{
  "n_layer": 10,
  "d_model": 224,
  "n_kv_head": 7,
  "attn_scale": 0.177,
  "init_std_o": 0.0369,
  "lr_mult_o": 4.0
}
MLP neurons of a small language model. Each row is named by its layer, matrix (gate and up: input weights) and neuron, and shows model dimensions 80-143. Each number is 128 + 24 x the weight over its row's rms, rounded and kept within 0 to 255. A neuron's up and down rows have the sign that makes its largest values positive.
Before each neuron's rows, "fires on" lists the tokens most often at its 100 highest values on Wikipedia text that the model never trained on. A number after a token or word is its count.

fires on: " /" 23, " at" 18, " along" 12, "N" 10, " –" 5, ":" 5
L4.gate123 [121 142 116 114 136 119 142 177 124  96 129  96 150 137 121 122 142 136 122 102 128 117 145 155 147 157 124  93 144  74  99  99 119 132 160 137 128 133 109 152  94 135 106 149 150 133 126 110 102 110 118 166 144 188 125 132  97 138 131 109 123 167 136 155]
L4.up123 [ 85 111 163 162 138 125 142 183 146 109 135 107 107 158 122 121 144  60 156 112 129 114 117 140 139 127 163 146 135 129 140 115  65 165 136 134 148 141  91 132 153 148 171 120  87 147 110 116 119 156 151 131 155 112 129 120  62 136 146 113 109 132 120 114]

fires on: " home" 23, " daughter" 10, " girl" 9, " son" 6, " mother" 6, " father" 6
L5.gate98 [ 97 104 135 126 110 150 144  63  88 123  94 127 141 103 119 160 139 136 112 154 151 131 148 124 141 119 126 133  94  94 129 155 115 118  88 140 112 171 102 175 101 146 133  81 163 142 147 105 162 188 172 132 118 135 132 167 107  99  83 123 171 121 122 116]
L5.up98 [123 113 113 114 111 145 124 105 111  63  95 148 116 131 127 176 137  89 130 132 102 115 129  83 102 103 111 177 102 132 113 152 126 107 142 113 137 132 113 116  79 172 173 136 153 160 160 133 138 139 104 129 139 160 138 111 105 124 159  92 112  82 123  93]

fires on: "w" 17, " off" 15, " up" 12, " short" 6
L4.gate19 [164 125  86  79 112 127 141 116 159 120 155  84 156 104 100 151 107 145  88  96  95  85 139 171 136 125 165 164 150 146 167 121  96 135 142 149  94 106 109 112  78 122 140 158 154  77 155 159 115 145 149 140  98 141 132 134 103 128 163 134  82 143 120 132]
L4.up19 [132 132 166 159 146 110  74 117 137 127 156 157 160 151 161 111 118 140 113 103 112 125 124  93  91 130 116 126 158  74 126 171 123 103 126 129 117 129 147 106 119 130 154 110  98 179 137 123 150 110 148 165 135 127 167 108 111 132 111 113 106 131 111 120]

fires on: " until" 22, " to" 18, " before" 15, " for" 15, "ing" 8, ":" 6
L4.gate62 [138 120 146 107  97 122 137 142 171 126 152 103 113 139 141 130 144 156  91 136 129 142 118 116 137 143 147 101 114 147 165 106 127 164 127 108 129 155  83  91 110 102 120  87  90 107 113 124  84 165 104 126 159  74 133 118 149 114 132 156 128 179 132 124]
L4.up62 [115 146 109 103 127 136 127 133 135 185 134 130 109 173 172 129  79 160 115 119  70 144 118  97  83 127 110 141 137 127 150 106  95 134 150 128 145 140 118 118 179 116 122 101 126 110 131 134 104 125 115 101 116 112 101 197 147 131 134 104  61 171 136 154]

fires on: "." 57, "==" 19, "\n" 7, " ==" 5
L6.gate195 [108 163 144 124 126 130 137 139 124  57  98 142 150 128 126 105 116 135 135 109  95  88 124 112 113 117 117 124 140 128 137 169 124 145  90 131 117 132 102  92 174  98 106 140  81 123  90 151 117 142  99 107 122 137 126 108 162 142 153 105 110 139  89 141]
L6.up195 [ 99 167 151 121 113 106 125 126 116  60 100 141 156 131 130  85 144 139 136 116 119  92 135 125 113 126 110 104 120 161 126 175 116 159  91 116 132 132  98 103 190  92 112 147  92 144 101 163  94 154 100  99 115 125 114 102 173 151 137 122 147 111  91 146]

fires on: "N" 24, "R" 20, "T" 13, "n" 5, "A" 5, "PS" 4
L5.gate34 [ 95  97 110  84 130 110 166 109 130 103 148  90 138 128 157  94 122 112 114 126 117  86 105 148 149 121 108 103 117 132 111 194 137 132  92 120 105 167 144  92 145 153 128 131 111  88 126 103 152 134 125  82 132 162 121 118 152 127  90 102 122 121 172 125]
L5.up34 [114 157  70 137 104 115 134 152 130 120 122 107 162 135 143 146 157 116 118 107 108 124 170 137 161 149 172  97 146 147 146 130 159 150 126 138 151 127 115 143 145 168 104 124 139 162 110 146 103 140 159 107 169 131  90 168 133 109 117 101 167 105  87  86]

fires on: " Sch" 14, " imp" 11, " sp" 11, "B" 11, " Sc" 7, " McG" 6
L4.gate293 [118 117 147  90 119 111 114 137 130 114 117 142 154 145 150 139 146 115 136 126 176 161 118 143 132 167 129 134  92 137 138 130 105 115 107  77 101 134 143 149 131 139 125 138 128 113 136 112 130 137 129 142 103 113 131 112  85 152 147  62 152 136 167  88]
L4.up293 [158 118 137 106 106 121 147 113  96 129 115  87 100 148 123  86  97 171  96 155 104 118 131 139 116 135 195 124 171 143 114 102 122  95 132 114  84 119 117 158 137 159 135 139 165 127 122 167 124 132 167 157 165 131 148 128 140  91 150 148 130 152 131 132]

fires on: " |" 20, "5" 11, "==" 10, " It" 8, " edition" 6
L6.gate315 [103 106 165 124 162 114  82 101 151 141 140 120 110  80 131 148 116 134 155 123 102 120 141 127 156 144 129 129 127 171 149 137 138 110 119 107 168  72 128 133 146 130 159 112 141  92 113 143 137 158  89 149 156 118 144 119 132 130 113 118 126 117 126 125]
L6.up315 [112 135  98  94 130 154 165 158  87 154 128 150 111 132 101 193 101 112 116 149 116 148 144 144 121  92 118 109 108 126 125 119 117  96 115 138 151 153 130 147 138 104 154 144 136 127 101 114  90 111 117 150 122 101 148 132 172 115 117 104 149 107  94 144]

fires on: "," 41, "n" 7, " and" 6, " Cruz" 5, "s" 4
L6.gate313 [134 113 162 153 136 135 137  84 158 124 149  95 117 142 109 112 120  99 181 115 163  96 120 148 150 153 132  93 120 105 138 139 133 163 116 106 132 112 114  88 144 140 105 143 126 169 140 142 120 135 118 111 111 112 113 146 128 147 111 172 106  91 139 101]
L6.up313 [ 86 152  90 157 143 126 158 117 173 117 117 139 163 161  97 137 159 118  93 132 148 115 166 104 165 131 144 109  84  97 160  59 165 113  76 135 153 120 105 125 100  98 145  82 159 111 156 157 122 120  90 166 141 136 116 133 123 121 114 143  98  88 120 129]

fires on: " la" 17, " Com" 11, " Du" 10, " (" 10, " La" 8, "com" 7
L5.gate11 [115 121 123 147 121 131  93 158 136 173 121 142 129 113 102 113 168 158 116 145 109 135 121 143 129  99 117 130 150 140 141 113  89 113 113 135 116  82 118 116 111  89 162 153 104 105 129 109 135 165 157 161 147 149 191 156 100 146 128  99  82 166 125  95]
L5.up11 [158 164 148  95 141 125 102 142 139 135 145 144 146 147 135 128 168 103 147 162 158 101 171  91 146 121  85 140 133 116 145 103 146 118 143 113 105 122 113  57 164 147 108 191  52 134 125 136 144 123 133 158 127 113  88 118 120 120 138 165 144 156 127 151]

fires on: " E" 20, " Mi" 15, "E" 9, " En" 9, "A" 9
L6.gate218 [156 121 149 134 138  89 192 156 143 160 159 135 126 102 182 135 132 157 102 131 140  93 138 120 152  74 125 153 158 131 137 129 112 132 139 136 162 110 131 119 162 111 147 142  91  89 100  91 129 165 147 139 153 163 125 112 114 119 150 130 113  93 116 123]
L6.up218 [164 175 122 129 133 134 196 121 106 110 112 164 125 160 140  98 151 109 115 101 128 131 165  76 118 147 107 126 129 175 100 141 128 165 143 111 127 144 127 107 192  76 149 151 157 103 121 103 138 129 151 177 152 120 152 147 123 123 136 105 122 149 127 117]

fires on: " New" 47, " ex" 10, " Cape" 4, " dis" 4, " co" 4
L5.gate207 [156 101 147 111 152 157 128 126 115 119 146 128 137 160 123 118 109 136  99 123 113  84 114 114 151 162  80 146 125 117 171 125 133  91 111 123 117 150 150 125 125 136 139 166 120 123 132 117 106 135 124  84 117  92  97 130 105 139 124 140 128 144 134  71]
L5.up207 [114  85 160  92 134 155 139 132 127 108 137  82 123 122 166 144  78 103 146 121 133 121 128 155 169 141 103  89 117 158 146 149 123 119 167 123 155 120 117 105 134 107 153 148 125  89 136 111 107 116 113  99 161  88 141 131 146 129 167 119  81  80 154 115]

fires on: " J" 50, " Za" 8, " Ti" 7, " Si" 7, " McG" 6
L4.gate210 [125 114  76 156 138 142 175 115  87 127 135 116 116 166 177 118  94 109 161  71 131 118 139 122 143 152 118 112 136 118 153 127 141 149 133 137 102 134 100 132 146 108 145 134 111 110 149 131 156  97 124 133 131 117 134 179  99 100  98 148 161 144 151 155]
L4.up210 [144 130 111 180 117 128 173 143 108 110 106  93 168 149 133 135 118 160 187 101 137 137 136 126 150 116 121 110 150 124 105 110 130 114 121 135 114  95 139 123 128 102 108  89 142 131 158 125 134 104 129 114 104 114 123 154 119  87 112 137 108  99 110 156]

fires on: " over" 48, " up" 18, " down" 7, " Over" 6, " across" 6
L4.gate101 [137 108 143 115 146 113 111 151  90 106 165  78 125 162 112 128 122 118 130 112 122 110 115 123 142  89 129 111 126 129 201  92 121 150 155 101 115 146 116 160 163 174 156 153 133 145 129 111 133 130 166 125 144 119 111 122  94 182  70 179 151 100 136 166]
L4.up101 [165 129 157 130 131 102 154 120 140 127 162 112 112 126 144 103 123 130  78 113 165 135 137 136 164  78 120 131 161 137 140 127 148 109 183 113 100 138 127 157 111 134 141 101 115 139 129 120 135 100 110 125 110 106 123 167 134 131 121 133 132 104 141 132]

fires on: "re" 69, "de" 15, "ate" 8, "se" 5
L4.gate262 [146 139 146 160  99 150  88 117 152 120 141 104 159 101 152 154 117 159 104  93  96 109 123 133 176 186 141 121 187 161 110 102 140 145 133 165 125 138 114  79 126 126 107 120 122 139 125 122 135 149 138 105 114 102  84 147 129 128 141  94 142 124 149  86]
L4.up262 [122 130 150 147 100 146  81 132 141 135 103 116 104 151 138 135 113 195 106 112 121  92 124 108 125 133 129 138 211 137 138 135  97 136 160 132 106 155  98 133 163 158  97 152 142 148 165 147 110 178 124 118 154 117 138 119 174 156 122 160 114 109 158 132]

fires on: "-" 23, " that" 11, " following" 9, " match" 7
L6.gate64 [147 142 130 128 120 117 143 144 122 165 152  87 116 158 111 135 101 114 111 114 140 156 101 143 139 149 104 105 153 122 128  56 135 155  88 133 141 102 128 102 111 147 128 194 118 160 197 101 118 145 157  90 144 112 116 138  92 155  94 139 101 127  89 135]
L6.up64 [120  89 104 147 152 113 122 154 103 154 161 142 198 125 156 128  87 167 136 103 131 177 123 116 146 155 110 126 154  91 151 167 122 151 122  91 116 140 148 117 132 141 137 135 119 135 185 123 116  96 124  99 132 130  49 129 120 117 103 137 125 137 135 142]

fires on: " a" 23, " and" 23, "st" 17, "th" 5
L4.gate238 [148 126 101 136 111 173 163 152 123 121 152 147 112 118 156 125 169 133 145  97 107 111 133 111 150 108 134 126 135 131 169 105 152 102 183  84 100 117 117 137 121 155 179 106 150 106  97 141  92 122 122 132 168 154  84 128  84 164 142 128 105 153 152 171]
L4.up238 [ 95 121 117 174 128 101 119 118 107  83  80 171 158 110 117 113 129 153 147 115 113  90 100 112 153 181 114 126 173 157 120 144 149 101  83 107 125  83 146 104 146 147 136 139 129 140 113 118 151  88 155 149 111 168  86 137 127 149 150 137  79 171 111 116]

fires on: "s" 55, " Votes" 8, "S" 6, "American" 4
L4.gate219 [113 140 140 155 138 131 122 113  94 160 131 149 119  96 144  99  91 121 147 117 109 134 149 120  69 123 135 109 106 100 145 129 142 117 108 131 144 149  98 148 121 166 182 100 101 127 164 184 144 154 123 136  99 115 112 183 141 152 157 142 121 133 127 114]
L4.up219 [122 118 130 116 137 110 117 117 158 156 109 122 178 164  85 160 169 162 107 110 115 106 117 176 107 140 165  84 109 121 139 128 125 138 114 130 131 144 160 118 146 106 114 113 140 140 130 144 108  96 142 119 121 139 108 143 104 157 116 103  98 172 151 148]

fires on: "," 98
L4.gate52 [148 155 116  99 101 156 115 126  77 114  95 162 126 132 163 107 112 141 110 107 110 158 106 129 117 112 162 141 121 144 152 147 110 137 154 136 111 144 150 179  95 176 130 123 170  75 103 131 153 137 130 128 123  91 107 131 149 131  93 116 129 121 126 103]
L4.up52 [143 159  95 141 100 140  97 146 114  93  90 127 137 101 166 111 187 140  93 122 129 112 153 111 132 104 109 124 135 150 118 149 106 121 134 118 152 162 136 148 150 170 103  97 138 129 120 153 174 141 146 133 114 129  97 196 115 164 148 159 109 142  83 101]

fires on: "0" 27, " |" 24, " Sal" 13, "\n" 10, " Os" 9, " Mil" 7
L4.gate28 [126 112 127 113 125 132  91 130 100 155 138 156 167 143 146 165 123 130 111 119 127 123 114 143  93 123 131 135 127 173 169  91 171 203 121 162 156  89 117 174 148 175 144 173  83 122 141 142 126 143 170 151 125 116 165 160 166  98 129 124 122 121 122 144]
L4.up28 [ 88 113 109 150 124 120 101 108 163 126 128 128 140 176  47 103 129 131 157 162 136 127 141 129 113 156 154  92 141  99 110 117 144 136 118 155 162 133 128 173 164  77 184 155 130 136 149 124 135 150 165 139 119 110 111 127 136 102 158  84 140 185 139 128]

fires on: "on" 31, "ion" 23, "car" 7
L4.gate31 [135 184 102 140 131 128 129  99  93 184 150 108  65 103 128 136 127 118 154 149 165 147 167 158 128 115 121 126 175 168 117 140 122 135 103 136 138 148 126 138  88 126 112 137 134 155 108 101 134 111 167  98 138  86 120 135 116  79  96 183 121 115 156 143]
L4.up31 [158 112 118 148 152 143  98  98  97 117 131 140 155 160 133 115  95 181 135 164 110 116 129 151 152 108 146 134 119 127  80 127 144 112 156 135 116 106 143 160 129 145 124 131  93 120 134 140 127 126 110 160 148 135 127 119 132 102 156 112 120 110 160 167]

fires on: "gu" 42, " U" 14, "id" 9, "tin" 6, "ending" 5
L4.gate105 [142 119  98 104 125  69  91 111 165 135 135  63 113 134 148 141  89 144  94 125 133 118 136 155 115 111 118 117 131 140 164 158 140 122 118 116  90 129 110 175 139  88 119 134 135 135 135 166 114  94 130 145 133 153 149 101 104 122 105 166 120 135 125 130]
L4.up105 [175 147 143 123 125 142 152 130 194 124 153 117 134 144 121 125 146 149 123 144 104 174 136 155  99 152 138 157 165 142 144 126 116 124 142 108 170 125  97 108 127 139 135 127 115 124 116 118 102  75 100 158 144 178 141 122 157 158 176 145 115 121  95  93]

fires on: "-" 35, " " 26, " mid" 8, " un" 8
L6.gate52 [184 132 157 175 141  95 153  96 134  98 100 137 163 129 104  87 118 149 150 144  73  87 139 124 140 166 107 116  99  95 110 208 156 128 141 158 118 139 103 129  94  99 152 153 136 166 107 128 125 117 131 126 128 105 148 131 148 145 138 154 138 124 117  79]
L6.up52 [ 89 122 106 131 137 121 137 111 159 152 138 156 162 127 127 106 118 151 110 108 147 154 134 100 126 133  98 148 109  97 115  99 120  94 145 114 143 123 109 153 136  68  74 127 146 126 134 123  87 128 151 121  99 133 175 111 129 119 112 144 171 132  99 125]

fires on: " can" 17, "w" 10, " do" 8, "cre" 7, "am" 6, "ho" 5
L6.gate141 [150 137 159 120  98 167 120 111 132 145 149 109 126 126  99 137 129 130 134  91 127 144  95  99 165 112 107 133  78 121 133 135 103 153 152 100 145 137 103 151 126 113  98 121 125  79 161 122 129  90 118 110 130 184 166  80 133 123 155 153  86 125 149  91]
L6.up141 [184 135 122 108 152 143 129 137 141 146 121 110 129 128 107 153  88 127 126 164 138 169 101 135  95 121 140 122 116 167 109 106  95 162 100 131 142 125  97 114 113 125 137 161 126 112 167 114 164 105 135 111 122 155 116 135 166  99 125 130 113 159  96 130]

fires on: "." 14, "el" 12, " he" 9, "hel" 6, "ul" 6, "cor" 5
L4.gate268 [147 139 154 121 104 100  90 168  77 117 137 154 127 135 151 157 167 128 122 163 135 140 131 185 134  94 130  83 100 134 151 132 118 125 136 123 127 154 140 169 132 124 110 159 116 113  88 121  74 169 104 116 155 124 130  96 121  80 112 155 179 104 209 128]
L4.up268 [127 146 152 103 126 147 111 186 138 111 131 144 130 123 121 107 144 113 119 108 118 141 121 155 107 121 150 121 129 126 100 127 180 124 155 109 138 166 160 157 122 116 124 136 102 110 119 161 124 133 175 139 120 121 122  83 128 164 171 134 134 135 166  89]

fires on: " The" 23, " To" 11, " A" 11, " At" 9, " In" 7, " For" 5
L6.gate90 [116 120 124 116 134 110 111 121 146 122 124 131 143 149 165 142 138 150 122 146 129  77 154 161 142 143 104 104 172 104 121 118 128 178  96 144 143 132 144 123 110 101 148 106 153 145 158 120 111 118 115  99 131 158 135 125 131 170 165 136 126 139 142 111]
L6.up90 [136 113 129 122 131 127 147  98 116 114 122 147 128 139 141 155 121 142 129 131 131 144 101 144 157 135 132 106 123 122 105 137 140 145 153  73 149 159  79 125 151 131 155 144 103  85 167 119 118 153  99 110 163 119  73 117 107 157 143 121 116 144 119 117]

fires on: ";" 85, ");" 13
L4.gate49 [144  78 136  97 141 149 139 116 134 157 154 101  97 154  89  86 131 122 136 148 141  80 167 150  98 117 172 158 134 151 125 160 127 151 124 137 159 144 157 109 144 136  83 101 129 124 137 106 104 140  95 112 100 110 172 184 118 175 112 136 131 104 131 138]
L4.up49 [140 141 155  83 115 166 109 144 139  92 169  86 135 138 131 121 143 117 124 135 125 123 167 158 108 131 147 109 109 130 107 172  92 148 110 117  85 146 179 112 127 108 108 112 126 129 127 136 161 118 105 152 111  96 125 167 132 128 157  97 170 105 147 100]

fires on: " sub" 20, " pre" 13, " Sub" 12, " trans" 12, " Pre" 8, " ex" 7
L4.gate87 [108 121 128 104 130 163 145 124 159 148 115 129 169  67 107 137 111 142 151 130 113 152 149 157 155 148 144 126 113 107 111 106 201  69 129 102 148 160 133 126 130  94 116 136 127 121 150 114 183 104 137 123 148  73 137 139 140 120 125 144 105 156 158 147]
L4.up87 [135  91 132 111 103 147 132 120 150 139 105 144 135 143  95 107 103 125 150 156 137 144 122 137 158 147  96 139  65 107  97 129 196 124 122 145 120 107 122 117 112 123 125 154 118  89  92 138 129 111 123  54 173 119 113 131 122 166 126 137 128 135 142 152]

fires on: " people" 28, "0" 11, "6" 10, "9" 7
L5.gate221 [109 107 145 154 146 126 161 152 133 119 128 120 122 136 112 102 141 116 155 121 141 141 142 165 143 112 178  94 102 115 159 102 144 132 151 103 106  97 150 130 112 125 139 147 141 111 114  96 139 122 195 120 125 102 154  90 145 150 100 114 109 173 110 129]
L5.up221 [124 150 106 125 153 129 110  85 148  93 121 116 116 135 147 141 106 133  82 144 107 162 135 115 122 131 129  97 176 159 111 138 168 155  97 158 133 151 134  84 139 123 147 132 160 121 119 114 159 142 168  88 122 126 158 156 147 112 114 175 121 132 132 123]

fires on: "ra" 19, " Song" 9, "tro" 7, " Go" 6, " Live" 5, "vo" 5
L5.gate115 [148 123 131 156 161 135 100 164 112 114 163 137 139 129 107 128 103 137 126  98 160 121 103 139 156 145 124 128 125 127 103 133 170 144 118 176  68 130 118 117 110 134  94 104 106 119 149 153 144  97 151 130 151 149 118 117  57 144 121  83 125 138  87 131]
L5.up115 [ 89 136 130 124 147 104 167 160 128 132 127 151 112 102 162 147 105 143 123 101 137 121 110 163 149 142 157 172 125 121  83 164 136 149 138 106 113 138 144 121 101 144 122 144  92 123 162 171 101 103 129 130 138 130 146 144  79 104 131 162 123 115 143 138]

fires on: " as" 15, "te" 11, "t" 10, "\n" 8, " until" 8, "che" 7
L4.gate256 [127 137 138 144 143 103 112 133 179 135 189  97 125 114 111 179 116  97 112 107 117 158 118 106 119 111 132 103 119 164 146 105  79 116 148 122 150 133 121 170 139 114 131 127  85 106  84 126 132 154 138 157 144 174 100 126 159 151 112 154 136 101 144 142]
L4.up256 [116 137 130  72 148  81 147 126 135 132 189 100 121  84 123 151 142  96 137 119  77 120 125 140 118 156 166  89 172 121 128 104 116 114 127 139 138  82 154 126 123 143 167 113 155  90 108 180 108 158 102 155  92 161 121 142 168 139 113 145 126 107  92 132]

fires on: " can" 19, " is" 16, "mit" 11, " may" 8, "pt" 7
L4.gate146 [ 91 146 147 132 139 120 123 128 135 121 113 129 133 105 134 120 162 133  94 135 157 116 120 177 113 124 143 138 124 140 132 127 126 104 159  92 100 113 125 118 132  97 121 159 154 123 137  78 126 133 105 124  84 136 118 104  91 106  66  89 135 161 111 126]
L4.up146 [110 153 146 142 118 144 130 119 108 190 148  92 136 115 117 104 136 127 135 149 187 135 126 148 159 121 121 159 159 148 105 178 125 136 154 118 140 100 112  97 119  77 176 141 161 161 114  95 115 125 140 124 131 118 109 110 137 122 107 120  96 147 126 111]

fires on: "-" 59, " de" 7, " by" 5, "===" 4
L6.gate129 [130 160 128 132 123  97  97  85 112 114  97 124 126 102 120 106 113  85 125 116 115 142 118 120  97 110  99 129 162  96 141 142 133 161 168 123 116 144  99 155 125 116 172 140 151  91 154 142 131 123 164 114 143 159  96 167  98 134 124  88 142 146 112  97]
L6.up129 [125 112  98 166 111  65 167 115 143 167 117 142 121 137 117 156 132 121 119 129 132 142  96 136 113 142 125 105 111 177 130  93 136 145 148 103 148  96 115 112 114 122 100 140 123 109 147 131 147 121 124 152 169 141 102 124 110  69 133  89 129 158  86 108]

fires on: " A" 28, "-" 20, " p" 13, " An" 5, "\n" 5
L6.gate192 [173 116 127 113 126 127 172 156 114  98 138 137 152 107 148 108 161  96 139  87 109 146 137 120 142 112  96  88 135 106 137 159 112 137 149 150 117 104 120 110 134 125 138 134  94 152 158 138 177 123 192  92 133 142 189 126 128 125 141 131 106 105 167 101]
L6.up192 [134 123  77 153 134 101 111 127 139 124 140 155 111 159 153 159 153  73 127 107 104  85 159 122 138 146  89 116 132 158 161 121 121 140 105 138  79 152 123 124 114 128 143 140 131 117  84  82 135 127 143 104 121 150 115  82 173 127 105 151 113 136 141 120]

fires on: "/" 34, "." 26, ":" 17, " by" 4, "-" 4
L4.gate91 [162  96 143 126 143 118 100 101 119  99 121 139 154 119  80 118 133 130 101 175 147 135  97 135 129 122 131 106 107  93  97 136 108 105 160 114  99  99 101 104  92 113 115 150 111  91 129  92 138 113 113 138 190 114 124 129 151 113 105 134  67 145 118  92]
L4.up91 [129 121 170  94 114 106  99 125 146 127 160 137 106  90 124 110 131  86 104 167 165 123  69 124 117 140 148  97 155 127 104 145 125 137 102  85 122  95  91 126 140 125  73 143 125 119 184  80 170 130  97 158 153 149 111 133 168 115  96 136 110 139 151 132]

fires on: "A" 28, "st" 9, "se" 8, "che" 8, " national" 7
L5.gate235 [132 121 114 130 142 142 139 147 127 109 132 127 144 106  83 114 147  84 107 159 130 142 131  84 135 169 101 117 134 106  97 148 145 196 173  83 118 103 145  96 115 107  85 113 143 114 149 114 117 150 157 151 117 112 106 109 124 128 170 103 101 122 116 109]
L5.up235 [140 120 106 160  86 135 129 113 154 106 142 123 149  63 136 125 137 106 106 149 121 121 139 123  98 149 169 108 161 110 149 127 159 122 151 109 136 121 145 123 164 107 128 134  91  97 140  98 127 120 109 130 122 129 162  66 119 142 127  81 104 155 130 180]

fires on: " de" 73, " di" 10, " New" 8
L6.gate168 [140 141 126 104 169 116 138 144 126 137 126 146 143 162 140 162 123 158 109 163 114 143 126 125 118 136 119 131 117 138 150 153 134 115 128 101 120 166 155 126 134 161 141 171 132 136 119 120 148 101 110 106  85 146 135 118  68 132 114 112 135 120 137 185]
L6.up168 [112 108 134 105 122 150 102 133 168 148 128 180 103 149 124 142 100 104  70 148 128 152 138  89 168 135 152 102 102 158  70 157 103 108 105 101 114 131 168 138 139 105 119 119 158  87 130 134 135 121 140 137 122 160 103 152  91 119 159 103 161  98 155 140]

fires on: " |" 44, "ub" 7, "h" 7, "ol" 6
L6.gate20 [169 181 148 103 139  95 111 119 134 129  73 155 157 145  98 159 134 158 166 132  99 114 166 117 132 142 161 155 119 127 151  95  81 142 133 163 120 121 157 144 125 134 108 145  95 141 168 154 159 146 134  99  92 147 108 135 111 116 153 138  86 143 167 143]
L6.up20 [154 115  98 108 144 104  82 131 146 148 134 118 105 150 156 135 127 141  93 110 117  93 152 125 123 135 183 133 153 107  63 118 122 190 110 108  79 134 150 115 133 114 134 150 150 131 114  91 109 126 154 164 143 151 108 127 111 162 119 132 164 135 135 114]

fires on: " so" 45, " So" 15, " did" 12, " Gi" 4, " Go" 4
L4.gate145 [111 105 152 117 156 165 132 155 162 148 153 133 158 113 106  90 125  91 134 146 133 125 130 152 157 148 147 106 152 110 144 163 139 134 119 137 141 140 142 103 144 115  84 138 141 120 129 136 176  69 116  71 125  93 184 176 123 154 110 111 105 177 146 118]
L4.up145 [138 138 129 129 100 148 121 114 147 120 102 132 115 101 135 108  93 165 145 158 147 130  87 152 129 104 148  57 149 128 120 160 110 119  89 159 133 177  72 158 122 126 183 148 116 151 127 118 147 136  89  85 122 133 103 157 140 140 101 140 121  93 136 158]

fires on: "th" 29, "." 12, "-" 8, " its" 7, "st" 5, " fifth" 5
L5.gate246 [136 101 115  88 106 124 131 158 123 119 139 153 143 133 135 108 163 104 121  76  80 129 131 113  88 108 154  99 116 103  88  83 158 102 134 103 130 119 123  70 103 112 138 128 125 139 104 146 124 133 125 149 114 135 165 110 130 117 122  86  79 156  78 136]
L5.up246 [ 97 151 121 131 122 102 126 100 135  88  99  99 147 131 133 164 150 118  77 109  94 154  86 131 155  94 133  90 165 115 116 128 156  72 133 133 172 129 149 164 155 141 132 171 120 137  88 133  99 130 158 101 151 164 176 122 133  99 113 139 140 112 125 128]

fires on: "ba" 27, "ud" 12, "Jo" 9, "mit" 6, "jo" 5, " Jul" 5
L4.gate223 [129 104 175 117 132  78 110 114 108 111 127 151 147 134 122 136  94 139 135 138 119 110 139 160 173 146 172 118 141 160 159 180 181 130 131 116 105 115 100 113 108 104 122 156 125 147 125 170  94 107 134 156 149 123 129 134 138  89 154 147 136 138 132 121]
L4.up223 [116 187 129 122 162 108 139 151 102 109 125 125 116 116 105 138 102 131 132  83 131 112 191 143 136 113 160 167 128 120 114 134 120  76 149 133 108 105 111 102 128 108 117 124 137 128  89 145 120 166 131 123 138 135 125 136 111 160  66 137 139 151 103 115]

fires on: "it" 21, "–" 18, "9" 12, "t" 4, " career" 4
L4.gate312 [ 67 115 186 140 138 129  93 151 112 169 139 103 139 104 175 141 179 151 173 103 132 103 146 109 111 126 123 189 155 135 194 129 109 129 136 164  92 131 146 137 126 112 155 145 115 123 112 141 177 120 152 157 101 166 123 137  99 147 135 117 122 143  71 132]
L4.up312 [150 136 104 114 105 159 139 148 152 131 124 120 137 158 157 162 106 124 110 157  93 144  97 136 104 127 121 122 108 144 140 104 140 123 163 159 118 114 152 116 133 126 154 139 154 144 155 171 157 143 157 133  93  79 161 125 125 123 116 119 117 109 121 116]

fires on: " El" 35, " as" 25, "las" 9, " As" 8
L4.gate196 [122 104 123 113 125 146 113 104 153 162 119 138 144 158 159 150 119 109 101 110 116 118 170 131 143 138 149 161 152 169 101 166 112  99 130 129 184 123 125 133 110 166 169 121 122 104 106 166 115 155 128 114 132 171 133  92 121 167 128 126 113 151 124 152]
L4.up196 [103 138  74 107 107 117 111 115 102 165 138  86 111 158 147 125  97 130 114 107 139 145 109 179 127 125 135 113 157 147 127 143 129 136 124 164 163 164 137 126 124 131 139 121 119 109 109 143  93 128 145  98 120 152  92 108 145 130 147 133 128 117 106 172]

fires on: ";" 71, ":" 25
L5.gate301 [115  96 124 150 134 117 166 165 155 136 152  65  77 127 160 145 130 144 148  95 154 111 142  92 145 142 138 157 126 127 156 162 140 128 115 108 157 158 120 111 120 137 105 142 111  94 143 126 155 124 109 141 169 116 140 149 130 131 116 115 161 119 146 141]
L5.up301 [128 145 130 166 134 144 127 118 169 146 123 197 170  98 177 156  68 134 113 148 121 162 132 138 159 182 110 146 133 125 117 116 110 118 140 115 129 116 171 111 121 120 130 119 117 105 123 117 167 133 101 171 113 128 128 134 151  78 103 103 158  88 139 121]

fires on: " |" 27, "_{" 14, " di" 8, " photo" 8, "ch" 5, " “" 5
L5.gate92 [ 89 105 112  84 171 106 135 153 118 158 106 161 124 129  99 119  79 151 110 138  99 104 116 133  99 104 101 113 172 150 160 173 101 149 141 122 131 116 121 119 120 134 128 114 134  95  72  84  97 104 142 100 121 125 111 127 156 137 120 113 105 114 103 125]
L5.up92 [136 111 119 121 121 156 116  92 133 120 144 126 148 163 120 129 114  95 139 163 117 147 126 152 149 148 120 127 125 148 148 131 120 105 104 125 122 133 143 127 127  88  58 128 141 108  99 125 119 171 134 156 139 124 152  82 139 135 148 104 202 151 158 175]